python train.py --tie_embeddings=true --init_std_qkv=0.019 --decay_shape="linear" --doc_mask=true
MLP neurons of a small language model. Each row is named by its layer, matrix (gate and up: input weights; down: output weights) and neuron, and shows model dimensions 288-415. Each number is 50 + 12 x the weight over its row's rms, rounded and kept within 0 to 99. A neuron's up and down rows have the sign that makes its largest values positive.
After each neuron's rows, "fires before" lists the tokens most often just after its 100 highest values on Wikipedia text that the model never trained on; "fires after" lists the tokens most often just before its 100 highest values on Wikipedia text that the model never trained on. A number after a token or word is its count.

L7.gate850:55 53 50 43 41 51 53 68 52 57 57 37 46 31 51 75 63 65 51 53 51 54 73 36 52 38 72 67 47 63 39 25 52 77 81 69 49 43 43 36 39 63 77 57 68 58 49 69 53 34 66 40 41 44 60 65 54 32 60 45 33 36 62 55 46 62 51 54 44 53 39 41 44 58 53 52 58 61 49 42 48 43 48 53 66 49 41 31 46 60 45 56 59 41 67 51 41 46 46 47 43 78 47 58 75 66 46 40 46 56 38 69 40 43 54 40 51 59 77 55 26 38 82 56 67 45 64 58
L7.up850:51 52 38 28 43 53 39 53 65 42 52 51 55 52 41 78 36 65 49 59 52 64 47 27 48 56 67 54 41 71 59 60 48 49 75 48 22 29 59 38 51 35 51 56 60 56 57 46 32 63 68 53 34 37 33 37 44 47 56 38 39 51 66 45 35 81 53 57 64 48 44 19 61 69 62 45 45 36 57 32 45 54 40 76 63 47 60 49 46 47 52 58 78 64 38 49 39 40 56 65 54 70 60 41 54 43 50 51 40 36 62 40 31 55 56 45 47 31 53 69 42 47 53 41 51 60 28 49
L7.down850:55 50 47 38 64 38 69 61 45 29 57 44 49 52 36 38 60 36 46 69 31 33 58 71 43 61 33 68 54 47 42 62 55 42 34 40 50 44 63 45 58 41 59 63 51 53 47 44 66 31 57 65 53 27 59 47 51 26 25 59 43 51 40 50 52 66 44 38 60 46 42 43 56 40 60 53 38 60 45 52 59 58 60 59 58 69 45 32 48 41 41 76 42 49 44 28 43 67 42 56 32 50 87 59 56 35 64 44 75 35 50 56 65 58 47 60 30 77 65 57 46 59 64 38 51 22 50 31
fires before: "2" 55, "3" 27, "4" 8
fires after: "9" 22, "0" 20, "–" 19, " " 6, "2" 6, "1" 5

L3.gate732:59 41 36 34 47 49 49 50 41 55 57 56 45 44 42 23 40 51 65 33 46 52 42 47 56 17 45 29 47 60 45 28 54 45 46 48 44 62 48 45 35 43 48 46 37 25 51 49 39 44 51 44 67 58 49 46 30 39 74 57 46 67 68 43 65 43 47 45 67 74 73 56 36 52 58 34 47 34 50 42 52 51 53 48 26 53 59 43 61 41 44 45 50 49 50 49 49 32 51 58 44 53 56 59 42 48 50 41 42 58 67 68 60 34 48 27 30 62 39 46 48 43 53 54 38 42 44 62
L3.up732:58 53 36 39 48 38 33 49 28 56 56 41 42 51 37 36 61 63 64 50 64 37 31 44 46 41 58 60 52 43 34 52 50 75 79 37 42 36 49 54 57 33 49 57 35 34 57 38 35 64 55 65 36 37 70 51 34 26 43 55 69 38 58 58 37 23 49 64 43 42 54 61 51 63 64 53 40 52 69 50 55 70 61 51 48 39 39 60 38 40 23 48 74 34 36 42 63 59 31 53 48 33 47 32 65 49 52 40 40 58 50 46 60 55 34 57 65 58 64 56 52 42 46 56 32 45 43 46
L3.down732:61 27 62 58 65 51 50 44 43 40 50 51 65 52 41 46 41 51 49 64 47 52 38 60 53 41 79 28 79 50 55 51 40 51 39 54 66 54 25 42 48 53 45 59 56 60 55 55 66 57 51 43 30 55 43 55 46 61 60 49 32 57 78 51 61 35 59 38 55 50 72 54 35 47 57 66 53 51 56 73 54 43 65 23 51 41 43 51 68 50 67 39 59 41 46 54 48 31 54 54 51 43 40 53 73 47 61 64 58 59 67 59 56 54 40 48 50 41 49 62 44 52 43 68 50 61 45 49
fires before: " |" 46, "." 14, "–" 11, ";" 11
fires after: " " 73, "–" 14, "erbai" 4

L7.gate75:74 57 62 49 53 72 72 85 40 33 39 30 37 48 52 56 54 55 50 41 55 57 59 42 29 47 75 46 72 46 50 52 48 73 62 56 53 30 32 46 21 66 45 55 37 39 50 35 63 55 47 46 38 44 36 42 69 49 32 31 55 44 63 59 55 41 54 60 54 40 55 66 50 59 58 71 35 56 39 48 72 57 42 58 39 46 57 47 63 36 44 51 75 24 65 57 58 48 57 56 37 46 46 41 59 45 41 46 50 44 29 73 64 53 51 47 38 47 55 47 64 68 43 53 52 43 49 55
L7.up75:42 41 75 72 54 42 56 37 46 70 50 27 58 36 61 41 68 38 49 58 74 41 33 24 43 42 34 56 47 40 47 42 31 42 51 55 60 75 57 59 59 26 45 67 53 51 53 33 50 52 41 37 78 55 57 32 55 54 73 68 54 66 39 50 52 62 36 59 64 47 14 51 49 33 49 49 51 51 75 37 33 43 35 57 44 55 45 43 55 69 50 37 38 65 56 40 61 48 38 47 52 51 66 54 50 54 60 48 43 39 45 45 69 50 33 56 51 63 50 60 48 43 47 36 53 62 69 45
L7.down75:55 64 68 50 51 56 57 62 56 51 46 40 52 46 24 43 48 55 48 61 52 52 47 55 51 56 68 34 57 44 32 67 49 51 65 48 49 57 29 69 47 65 43 46 57 48 56 46 53 62 33 55 46 78 50 32 68 49 47 60 50 38 77 42 34 56 40 49 50 33 50 57 49 60 41 46 60 47 45 51 79 60 48 40 30 60 50 56 56 44 52 39 37 52 57 54 43 73 49 70 44 40 57 56 65 60 59 51 37 55 36 55 42 53 41 66 39 67 48 30 50 64 38 36 40 39 35 56
fires before: "8" 48, "9" 25, "7" 10, "5" 5
fires after: " " 26, "9" 18, " |" 9, "0" 8, "1" 8, "5" 6

L7.gate1456:71 42 48 48 36 56 55 46 47 47 51 50 45 47 44 32 44 58 56 50 59 60 63 44 57 36 71 28 59 70 51 32 68 58 58 40 52 22 64 55 26 36 54 76 41 35 52 45 38 72 55 43 30 39 37 44 45 57 44 40 42 54 47 50 69 40 56 50 66 46 49 54 67 33 45 57 73 50 64 25 67 47 55 60 47 67 53 55 61 41 32 57 66 50 36 35 64 31 51 59 50 56 25 43 24 39 62 43 63 65 55 44 71 30 44 44 43 48 71 64 44 55 53 69 57 44 28 70
L7.up1456:72 36 57 54 42 54 26 54 38 37 59 50 52 47 56 39 54 47 61 38 41 52 47 38 42 41 41 44 53 50 51 39 27 46 46 63 46 31 65 75 44 30 52 49 32 55 40 25 51 52 63 44 57 58 57 39 54 52 51 58 56 53 58 64 59 48 36 75 61 52 58 58 47 46 64 60 56 61 54 49 47 73 48 60 64 74 41 54 64 62 52 37 69 47 45 49 45 33 40 54 44 47 65 43 60 57 64 31 40 63 42 72 41 63 59 49 40 32 57 59 29 61 60 42 43 50 42 52
L7.down1456:62 08 42 36 67 50 53 51 31 58 34 37 60 61 73 60 55 56 67 58 48 63 56 59 27 23 61 46 54 47 26 64 46 47 54 47 43 67 41 46 23 39 59 72 58 27 50 48 49 60 67 57 56 42 54 64 31 61 49 52 53 50 38 53 52 37 67 30 55 38 38 50 59 53 48 69 37 59 65 31 60 60 55 52 48 60 48 59 50 72 49 48 47 61 61 62 35 34 53 86 53 46 37 40 60 30 41 35 54 63 48 25 63 49 53 58 49 52 41 67 66 65 57 50 39 32 56 45
fires before: "9" 88
fires after: " " 68, " (" 13, "–" 7

L6.gate306:29 49 60 65 49 58 41 30 60 58 43 72 57 48 34 45 47 48 61 43 38 53 61 43 43 55 54 41 43 63 51 56 46 54 67 43 50 31 62 47 69 69 65 58 24 42 45 55 56 56 40 62 33 59 17 60 53 61 51 59 18 64 43 38 37 61 58 32 52 44 42 32 49 42 44 72 51 47 58 33 47 62 46 45 54 56 49 49 49 54 57 55 67 51 31 58 57 34 68 31 59 95 51 45 31 39 53 59 77 57 44 53 72 53 48 53 48 44 46 50 52 59 34 46 41 34 60 55
L6.up306:49 41 51 73 74 40 68 66 46 43 59 60 60 52 46 47 48 40 63 71 55 60 55 68 46 45 60 46 61 61 52 48 63 40 64 57 52 62 39 61 30 44 51 50 52 46 36 49 38 52 67 62 46 62 56 69 56 31 70 47 50 31 56 49 60 55 33 39 53 40 39 49 37 38 34 33 49 80 67 39 28 38 60 39 56 39 68 44 39 50 48 92 73 39 56 70 67 39 47 49 28 59 39 58 85 38 36 55 60 51 46 46 65 51 63 49 66 60 53 35 57 49 53 52 66 74 71 35
L6.down306:61 36 65 50 67 55 41 50 55 28 57 36 49 56 60 30 40 29 45 45 54 44 51 42 56 44 41 55 29 46 49 56 57 43 48 45 57 67 52 50 55 35 61 49 56 43 37 55 54 36 70 64 39 46 37 51 51 67 42 41 50 50 36 57 37 50 23 50 41 62 62 32 35 15 42 48 46 44 48 61 45 50 55 44 34 60 54 28 64 59 41 65 21 78 57 36 51 59 54 42 51 47 54 37 29 57 54 70 65 45 47 63 35 56 67 45 63 48 34 42 56 28 59 63 65 63 63 50
fires before: "." 15, "3" 14, "4" 12, "2" 11, "1" 9, "5" 8
fires after: " " 32, "," 15, "2" 10, "3" 9, "1" 8, " (" 7

L6.gate854:67 58 30 53 57 65 38 70 52 66 47 31 53 70 49 50 59 45 61 35 31 47 54 39 41 39 49 52 51 55 52 46 31 68 57 41 70 36 65 68 55 74 58 56 60 61 61 53 55 43 59 63 27 30 53 43 59 56 51 50 64 40 49 37 49 35 48 48 62 72 67 49 40 50 64 36 56 56 56 52 44 38 26 62 60 48 51 51 55 49 59 47 51 54 55 52 63 37 44 45 59 74 70 53 41 27 65 64 51 41 49 51 39 49 45 47 45 61 56 48 44 52 51 55 65 49 47 50
L6.up854:27 67 42 58 39 63 60 63 28 44 55 47 66 61 54 40 32 59 42 58 31 38 71 49 61 54 38 39 39 64 22 69 46 47 57 27 41 55 34 64 40 56 38 50 57 52 64 31 58 57 57 54 51 52 57 45 35 47 57 56 31 44 63 37 61 61 59 54 51 73 41 19 56 66 59 49 46 28 57 57 55 63 30 49 44 67 56 33 62 49 60 48 39 47 46 53 57 56 64 46 42 47 65 57 56 41 65 57 43 39 50 54 47 46 71 46 36 66 30 59 50 51 70 44 54 26 50 45
L6.down854:44 40 40 54 43 52 41 48 37 54 60 44 51 69 73 62 47 55 59 44 57 55 49 73 43 32 45 68 53 35 49 43 42 43 26 40 58 51 47 45 51 46 46 40 25 44 73 50 34 43 45 42 61 49 45 52 46 48 35 67 44 60 69 38 48 42 56 32 45 56 50 49 36 52 39 48 48 66 42 48 44 46 53 74 46 53 51 48 54 52 64 61 34 42 49 26 45 62 56 47 62 55 56 46 48 63 61 42 44 43 69 47 55 55 44 53 35 63 39 50 31 61 50 41 63 30 36 43
fires before: "1" 30, "2" 28, "0" 10, " |" 9, " of" 4
fires after: "3" 16, "4" 16, "1" 13, "2" 12, "5" 11, " |" 8

L7.gate527:50 37 25 63 50 67 51 61 72 30 47 43 56 46 45 34 41 59 65 39 43 48 81 43 49 40 70 41 67 37 62 38 64 84 58 46 25 44 42 67 46 68 55 55 34 38 62 56 27 62 41 32 54 65 66 61 68 52 57 32 59 51 54 53 38 70 70 33 35 57 42 34 60 57 44 69 45 65 47 39 67 44 49 56 40 52 28 51 51 38 40 63 56 43 57 51 48 49 44 48 47 63 53 34 23 65 64 42 36 45 60 64 42 37 47 62 61 44 50 44 57 50 54 52 64 46 52 45
L7.up527:61 73 46 52 47 50 29 52 34 63 35 49 56 19 77 44 37 45 33 35 36 47 68 36 48 53 58 46 60 53 31 73 48 28 65 60 33 45 57 58 46 57 52 60 21 58 58 44 47 57 44 52 52 32 59 43 52 34 27 54 49 38 70 70 47 35 49 46 48 62 61 66 46 49 59 32 54 48 52 37 59 35 45 49 38 59 45 45 61 27 63 39 62 48 46 48 47 43 72 51 53 57 64 58 21 55 30 42 53 59 45 34 30 43 24 52 49 39 59 29 61 71 62 36 58 43 50 34
L7.down527:38 58 49 41 52 35 62 51 38 55 49 58 49 41 44 42 35 58 43 56 52 67 63 46 50 41 59 57 78 68 34 39 32 52 57 41 46 58 61 44 42 58 50 56 55 25 51 36 47 43 39 54 65 37 42 17 42 45 40 53 54 39 49 80 56 33 57 44 31 67 47 59 53 46 37 66 47 62 46 28 54 46 49 63 45 51 51 38 47 49 59 62 47 67 69 50 47 36 76 47 49 45 60 59 37 53 42 42 51 52 65 42 51 58 61 53 31 52 78 50 62 49 66 33 37 73 48 55
fires before: "8" 67, "9" 21, "7" 11
fires after: "1" 52, "9" 18, " " 10, "0" 6

L6.gate645:42 61 46 54 65 55 38 43 48 48 47 42 58 41 52 54 50 51 62 60 72 42 55 42 45 41 57 64 51 50 75 65 58 38 62 45 54 56 56 49 51 76 44 44 49 50 49 41 40 27 56 46 47 43 38 59 67 41 52 31 45 49 54 73 56 54 49 50 48 52 53 48 48 55 49 43 49 53 48 31 64 43 51 62 47 69 52 34 67 40 30 61 44 39 47 48 63 41 50 60 35 41 57 48 58 59 51 67 69 57 52 56 57 37 38 57 44 50 52 59 49 50 45 62 51 43 57 71
L6.up645:47 55 55 47 25 41 44 42 44 53 47 52 59 54 55 75 34 48 25 56 57 52 49 39 58 32 27 60 35 31 32 57 45 18 34 68 50 59 63 43 58 44 48 26 41 46 61 60 41 33 46 52 29 50 77 50 40 60 41 49 60 58 52 50 72 47 47 49 70 43 63 50 49 51 57 52 41 52 42 55 66 64 57 66 64 50 49 67 61 59 42 47 60 54 49 47 57 64 62 53 36 45 68 51 56 57 58 59 64 57 43 46 17 48 78 37 52 42 37 53 59 56 51 50 41 37 64 45
L6.down645:64 34 62 36 47 60 55 57 40 51 55 59 48 69 50 48 47 45 47 49 31 47 62 63 47 49 54 53 38 51 65 40 50 47 45 47 31 44 81 28 27 37 49 52 49 43 76 57 36 61 62 76 52 88 55 56 38 53 36 38 46 62 35 53 56 39 46 49 19 39 76 57 40 41 37 69 49 59 26 57 48 56 49 20 55 49 74 66 36 39 51 36 67 47 66 49 41 58 59 39 44 46 37 46 51 39 49 39 45 40 46 70 33 44 55 47 50 58 41 37 66 28 90 43 56 54 59 62
fires before: " |" 26, ")" 18, "," 11, " (" 8, "\n" 6, "." 5
fires after: "2" 20, "1" 14, "8" 14, "0" 13, "9" 12, "3" 7

L7.gate168:48 67 60 54 42 60 49 63 42 43 47 45 21 42 60 53 72 54 37 33 46 47 72 50 51 49 63 29 36 45 37 61 54 69 60 54 41 45 40 57 54 57 42 64 37 64 54 44 61 53 56 40 58 56 39 50 56 62 48 31 47 69 56 59 33 32 55 50 43 67 56 84 65 44 49 46 69 52 65 50 31 66 59 85 56 59 67 35 28 79 53 42 36 43 42 48 47 48 53 50 56 50 64 69 51 49 47 67 48 52 37 43 63 52 32 59 45 36 35 47 45 59 56 41 61 41 52 79
L7.up168:60 49 54 41 37 46 57 58 34 63 37 44 52 26 35 51 49 46 48 33 53 53 57 33 37 45 52 46 59 58 67 36 46 45 44 40 33 45 45 54 42 65 49 68 53 55 66 46 59 30 55 69 54 51 47 70 37 44 53 23 45 35 44 64 43 75 32 42 55 30 59 69 40 38 23 77 44 44 69 64 57 61 49 31 72 74 59 61 30 51 42 43 59 71 22 54 45 54 75 48 61 52 39 34 36 72 36 25 39 55 44 54 60 63 42 41 43 55 48 24 38 29 66 24 30 40 52 63
L7.down168:31 56 50 66 51 44 55 33 64 49 40 27 37 57 67 56 52 56 45 54 57 61 45 50 41 42 49 52 45 48 53 53 59 36 47 47 38 45 41 53 46 76 63 71 52 59 39 45 30 47 56 54 52 57 56 49 42 58 48 58 65 69 57 64 53 55 47 10 65 44 47 43 52 51 62 75 59 51 35 66 32 40 53 49 57 71 54 41 42 68 28 59 47 55 37 58 57 55 45 60 44 48 58 44 61 55 39 74 53 34 25 43 66 40 53 58 63 49 47 37 27 52 48 69 58 53 35 36
fires before: "3" 23, "5" 19, "1" 19, "4" 17, "0" 13, "2" 9
fires after: "4" 23, "3" 17, "2" 12, "5" 11, "1" 9

L7.gate246:38 28 26 36 39 52 32 42 58 42 48 56 42 54 39 57 36 64 42 38 48 42 80 51 66 40 67 54 37 37 58 53 53 61 58 69 47 54 41 51 55 44 64 65 42 50 54 61 69 31 54 38 41 72 65 58 52 56 53 69 52 50 63 47 40 40 53 29 25 42 47 41 57 68 34 43 73 64 61 35 63 46 63 58 57 27 27 47 57 43 33 49 45 36 59 53 40 52 66 52 60 48 37 42 55 49 44 43 56 44 41 61 41 41 43 57 62 56 63 36 55 83 41 46 48 36 67 54
L7.up246:48 50 55 68 56 61 61 48 59 44 48 47 56 41 36 55 40 41 55 27 45 66 60 36 59 41 48 43 51 42 39 30 47 47 54 64 54 54 59 58 47 54 25 67 38 63 48 50 56 64 59 48 48 78 49 50 75 42 38 53 41 67 61 41 44 54 23 46 50 50 35 64 61 49 47 22 50 52 59 66 33 44 65 68 51 38 49 54 31 32 50 43 51 61 63 58 49 46 54 69 59 41 47 34 37 63 63 42 35 45 42 68 59 56 37 40 50 48 34 40 40 53 43 48 49 34 45 65
L7.down246:61 60 54 37 45 52 47 44 70 51 67 86 50 46 38 54 36 49 55 51 36 40 70 51 34 68 62 65 37 58 63 44 46 42 54 54 48 71 56 43 72 56 52 48 49 62 42 46 52 39 47 25 35 45 75 40 52 38 59 49 65 33 65 39 43 68 42 86 43 52 54 44 41 63 45 46 43 86 53 35 52 45 58 60 56 32 60 35 27 39 47 38 37 50 47 51 61 46 43 38 50 36 53 47 44 72 58 27 45 43 72 57 49 65 27 60 57 52 39 41 46 65 53 33 48 53 71 83
fires before: "5" 70, "6" 21, "4" 5
fires after: "1" 26, "0" 15, "9" 10, " |" 10, " " 8, "–" 7

L7.gate1466:54 38 40 58 40 41 53 55 59 62 50 72 64 71 63 61 51 55 60 25 76 34 48 46 52 49 27 77 62 67 34 46 56 45 31 37 49 57 58 57 50 52 39 51 40 50 38 56 60 43 23 39 61 42 47 41 48 54 70 58 52 55 58 65 55 51 48 58 62 40 46 49 50 57 35 45 52 46 58 25 53 51 54 59 41 52 65 46 50 40 29 70 67 56 43 78 48 52 56 67 49 31 45 68 46 63 53 52 32 52 27 51 55 52 47 62 52 46 71 41 50 56 47 47 49 69 21 56
L7.up1466:43 55 47 56 35 63 40 72 35 34 46 49 34 52 55 77 54 51 32 49 53 54 64 35 43 40 60 48 54 26 54 53 43 68 62 75 44 59 48 52 40 47 55 67 55 50 50 53 58 67 53 36 44 32 57 49 50 40 40 41 69 46 39 61 55 48 65 52 58 52 36 40 61 44 55 56 45 57 24 24 50 39 70 56 52 40 40 49 45 40 41 21 68 38 54 63 54 56 55 73 47 42 48 43 27 60 32 49 56 38 51 52 37 59 77 55 45 29 48 35 58 59 40 57 59 42 55 58
L7.down1466:54 42 60 38 61 46 42 57 48 61 62 53 53 62 44 16 44 63 67 56 45 41 43 73 47 49 53 74 59 46 39 43 55 89 53 48 42 61 44 52 58 36 46 47 46 52 37 56 55 52 32 62 39 36 48 49 65 44 59 51 60 31 47 33 49 55 76 40 32 50 34 64 32 55 46 46 36 58 59 50 49 46 39 50 57 57 63 30 53 45 62 59 33 59 39 42 60 42 60 41 42 40 45 48 37 60 39 56 58 39 38 45 61 49 38 48 76 65 57 54 69 63 34 53 46 60 57 33
fires before: "8" 29, "7" 26, "6" 8, "9" 6, "5" 4
fires after: " " 27, "1" 17, " (" 7, "9" 6, "0" 6, "|" 4

L7.gate1040:48 43 56 52 64 41 56 53 62 59 50 58 54 61 38 61 26 62 54 35 52 37 54 43 34 37 50 60 56 42 54 43 45 35 49 39 45 48 53 69 47 65 91 28 60 56 50 61 42 46 52 61 28 38 21 55 59 66 35 45 40 34 48 51 48 29 61 53 51 47 51 51 51 35 46 63 43 60 52 46 33 44 29 65 67 70 51 46 47 33 52 62 41 50 53 45 51 28 39 50 53 58 30 39 49 47 61 54 46 49 31 50 55 54 49 37 59 53 74 53 56 55 42 42 62 63 52 72
L7.up1040:48 64 63 47 39 63 51 65 53 48 65 49 51 64 48 45 56 32 56 52 65 45 71 69 40 48 57 50 35 43 37 63 35 55 57 41 46 49 53 61 45 39 36 58 48 56 41 62 38 58 48 66 41 43 71 49 53 70 63 66 77 61 35 58 38 37 34 40 52 37 29 37 53 56 60 55 88 55 46 66 55 56 56 71 55 32 50 49 51 68 43 40 62 29 41 58 43 66 57 66 31 54 55 67 42 57 50 40 54 47 46 17 53 39 61 34 58 50 44 58 40 50 56 39 45 45 54 33
L7.down1040:52 38 40 52 42 63 66 49 45 66 47 53 47 78 46 54 36 47 66 59 62 15 74 52 45 32 50 59 49 45 72 55 36 27 47 46 56 69 53 43 71 49 49 37 49 49 41 57 40 38 51 44 60 14 30 35 63 60 73 53 52 50 32 54 42 39 32 31 43 44 55 34 64 42 30 64 41 36 44 50 51 63 57 43 56 56 43 61 42 61 45 58 48 71 63 43 54 27 63 53 37 33 39 52 38 55 33 75 42 41 51 57 69 37 62 37 68 66 54 43 64 44 64 47 83 63 43 48
fires before: ";" 35, " |" 34
fires after: "1" 36, " " 12, "2" 11, ";" 4

L6.gate828:57 27 61 54 49 47 45 54 61 53 39 64 38 58 58 47 46 30 54 35 41 39 49 47 33 14 45 39 44 68 46 61 55 41 52 40 64 79 35 59 55 55 10 49 14 61 72 39 49 45 46 54 49 53 54 42 36 53 32 61 72 61 41 41 52 49 55 57 47 53 58 66 43 24 30 70 37 46 47 37 64 46 50 58 73 47 49 57 37 49 69 41 70 21 69 82 51 30 60 53 66 60 64 39 45 59 60 39 47 64 55 70 52 54 44 68 38 35 55 56 57 77 63 33 50 47 56 56
L6.up828:39 47 58 51 33 53 73 35 54 59 39 35 56 59 63 58 59 57 38 45 54 46 41 53 55 62 55 60 51 38 56 38 58 66 38 53 49 56 46 31 38 44 63 45 36 63 34 63 59 56 33 50 73 57 64 43 55 61 50 61 55 48 54 46 42 70 49 41 27 55 46 51 55 66 44 58 63 42 43 34 62 53 70 58 46 56 72 62 52 38 73 63 42 55 60 78 52 62 58 42 41 58 51 49 51 52 52 47 25 55 37 69 55 58 39 54 62 71 44 26 47 55 40 45 65 56 37 70
L6.down828:60 63 38 74 71 52 62 50 54 62 50 49 37 58 50 51 41 44 75 36 78 44 38 64 44 63 71 52 56 43 38 37 49 75 39 44 54 30 70 23 53 49 30 43 36 47 57 43 39 48 52 46 53 58 21 44 47 46 49 56 36 67 29 63 51 52 60 40 31 57 47 36 72 54 55 71 61 67 42 55 21 50 31 48 65 73 44 35 62 30 55 59 57 40 68 42 65 60 52 45 53 39 39 28 68 57 41 43 54 36 35 41 33 69 52 53 59 57 64 36 73 34 57 73 54 61 45 39
fires before: " |" 65, "\n" 7, "," 6, "." 5
fires after: "2" 20, "4" 11, "1" 11, "0" 11, "3" 10, "5" 10

L6.gate901:62 51 32 58 45 44 55 40 56 66 43 24 55 41 44 36 58 44 74 47 58 50 53 55 41 41 67 35 47 65 62 53 74 17 55 51 64 61 33 55 53 67 51 58 57 53 31 48 32 47 62 28 60 53 58 22 53 63 61 24 52 49 57 55 38 47 55 39 32 44 39 60 58 48 52 46 42 67 55 47 37 65 31 45 62 58 40 42 42 48 29 60 60 42 48 34 40 68 34 56 42 31 49 55 45 56 54 44 48 38 40 57 36 59 49 63 31 31 58 54 39 55 39 46 64 48 51 75
L6.up901:58 43 48 42 43 46 44 63 42 51 43 51 56 44 62 51 71 46 34 38 53 55 37 53 39 59 37 48 44 38 79 49 48 45 49 42 31 19 34 46 62 59 51 50 71 53 57 51 47 51 61 46 35 46 51 38 44 32 43 43 55 61 58 53 34 26 50 74 48 55 41 44 65 50 58 66 59 57 36 44 47 36 56 58 59 66 62 77 51 65 34 57 31 65 44 34 68 40 58 62 45 62 78 64 45 40 52 39 63 33 47 30 45 54 50 48 24 22 45 56 53 44 30 60 51 58 61 62
L6.down901:58 68 46 50 69 37 53 68 45 65 37 52 33 67 53 54 43 28 44 50 55 36 50 67 41 40 68 54 31 46 49 42 54 59 57 59 58 54 51 35 78 47 44 53 49 46 58 50 45 37 30 46 32 71 43 58 59 36 59 63 46 41 50 73 57 34 41 69 72 44 56 29 51 58 38 38 32 29 35 61 48 39 66 55 55 67 36 21 58 85 62 47 56 56 63 46 52 38 36 52 35 49 45 50 41 42 53 70 56 57 57 59 50 69 52 34 62 45 45 50 60 53 57 58 47 52 48 50
fires before: "," 21, "1" 19, "2" 16, "3" 11, "5" 5, "7" 5
fires after: " " 45, " October" 7, "1" 7, " April" 6, " February" 5, "2" 4

L7.gate765:50 63 63 45 42 19 54 52 48 43 53 44 54 39 48 50 46 51 54 63 46 74 50 32 61 64 52 44 66 65 43 56 65 53 46 21 83 62 67 56 39 34 55 54 62 45 62 47 69 24 46 41 53 58 57 32 34 37 36 29 58 68 78 45 47 72 47 65 56 53 55 48 62 44 36 57 52 54 31 42 34 38 54 63 54 31 46 35 38 53 57 36 50 44 47 35 53 44 30 58 45 38 47 35 74 58 69 55 37 54 58 51 44 80 50 38 32 43 50 47 34 52 55 72 48 49 43 56
L7.up765:48 51 24 37 56 65 67 55 66 44 39 44 41 70 53 41 36 46 46 42 47 39 41 46 42 51 58 45 64 31 40 45 35 68 46 28 75 28 53 50 55 59 42 61 43 31 37 40 33 53 60 54 50 33 49 46 47 33 35 68 55 17 54 61 40 38 59 59 55 50 48 44 51 63 42 53 43 60 41 42 42 40 54 50 66 59 39 46 61 40 53 55 77 60 51 26 37 48 46 52 48 65 75 43 48 56 72 59 58 59 54 36 35 37 48 56 25 64 61 41 39 65 40 67 49 37 69 68
L7.down765:38 74 62 50 49 34 81 40 47 35 33 65 56 34 56 50 40 62 51 37 65 56 39 41 56 33 64 62 58 35 37 39 51 27 54 31 52 56 52 42 49 30 65 73 57 23 33 36 40 26 63 56 44 61 46 65 47 24 52 40 39 80 41 44 64 51 56 46 57 68 38 59 51 34 26 52 48 58 44 45 55 48 66 45 38 45 63 58 35 40 44 65 43 55 81 49 67 33 42 57 55 49 44 31 53 53 54 40 59 32 25 40 51 48 76 54 50 71 59 65 44 82 53 63 47 54 31 69
fires before: "1" 36, "2" 31, "3" 14, "6" 6
fires after: " May" 15, " –" 9, " January" 8, " October" 8, " April" 7, " November" 6

L6.gate634:38 48 47 42 46 57 65 67 33 66 43 43 38 61 58 31 64 45 67 33 49 56 42 42 45 53 69 37 60 66 29 59 57 58 81 37 44 62 44 42 55 62 62 40 27 46 44 54 58 50 65 52 47 61 60 56 61 80 70 56 49 53 60 49 30 36 57 31 49 64 45 51 51 67 43 43 61 51 52 50 57 24 62 66 68 54 41 44 51 65 35 59 67 40 48 43 44 46 41 56 48 55 29 54 56 49 60 60 37 80 53 73 67 59 56 60 48 19 39 37 64 55 47 58 82 49 55 17
L6.up634:48 44 43 50 58 25 64 35 49 45 52 49 26 43 36 33 36 51 70 41 67 54 32 45 65 40 46 41 60 38 54 44 55 64 63 35 61 60 52 51 32 53 50 69 55 25 36 23 71 62 52 62 49 27 31 46 37 46 47 57 59 34 52 39 60 47 47 46 53 44 29 48 46 36 40 19 27 52 39 63 41 36 52 52 41 58 47 43 28 53 49 69 63 58 65 71 40 55 51 52 64 58 50 48 53 52 53 57 39 33 49 62 52 46 53 45 48 62 49 47 46 37 42 47 48 51 52 55
L6.down634:50 66 51 56 44 33 56 80 50 33 62 59 52 55 46 31 34 49 50 42 63 48 56 48 62 64 52 72 54 73 48 44 56 39 53 53 21 43 48 40 48 51 61 41 58 47 44 52 58 54 69 57 57 33 38 50 59 54 40 58 42 74 61 66 58 52 63 52 54 39 34 11 65 27 52 52 33 47 28 48 38 36 55 40 46 71 32 47 46 51 63 58 35 64 45 43 34 55 49 49 61 63 52 42 63 44 54 52 51 46 71 33 43 65 42 66 39 23 49 80 58 30 75 40 48 34 57 44
fires before: "0" 24, "," 18, "." 7, " billion" 5, "5" 5, "4" 5
fires after: " " 22, "1" 20, " $" 11, " £" 6, "2" 6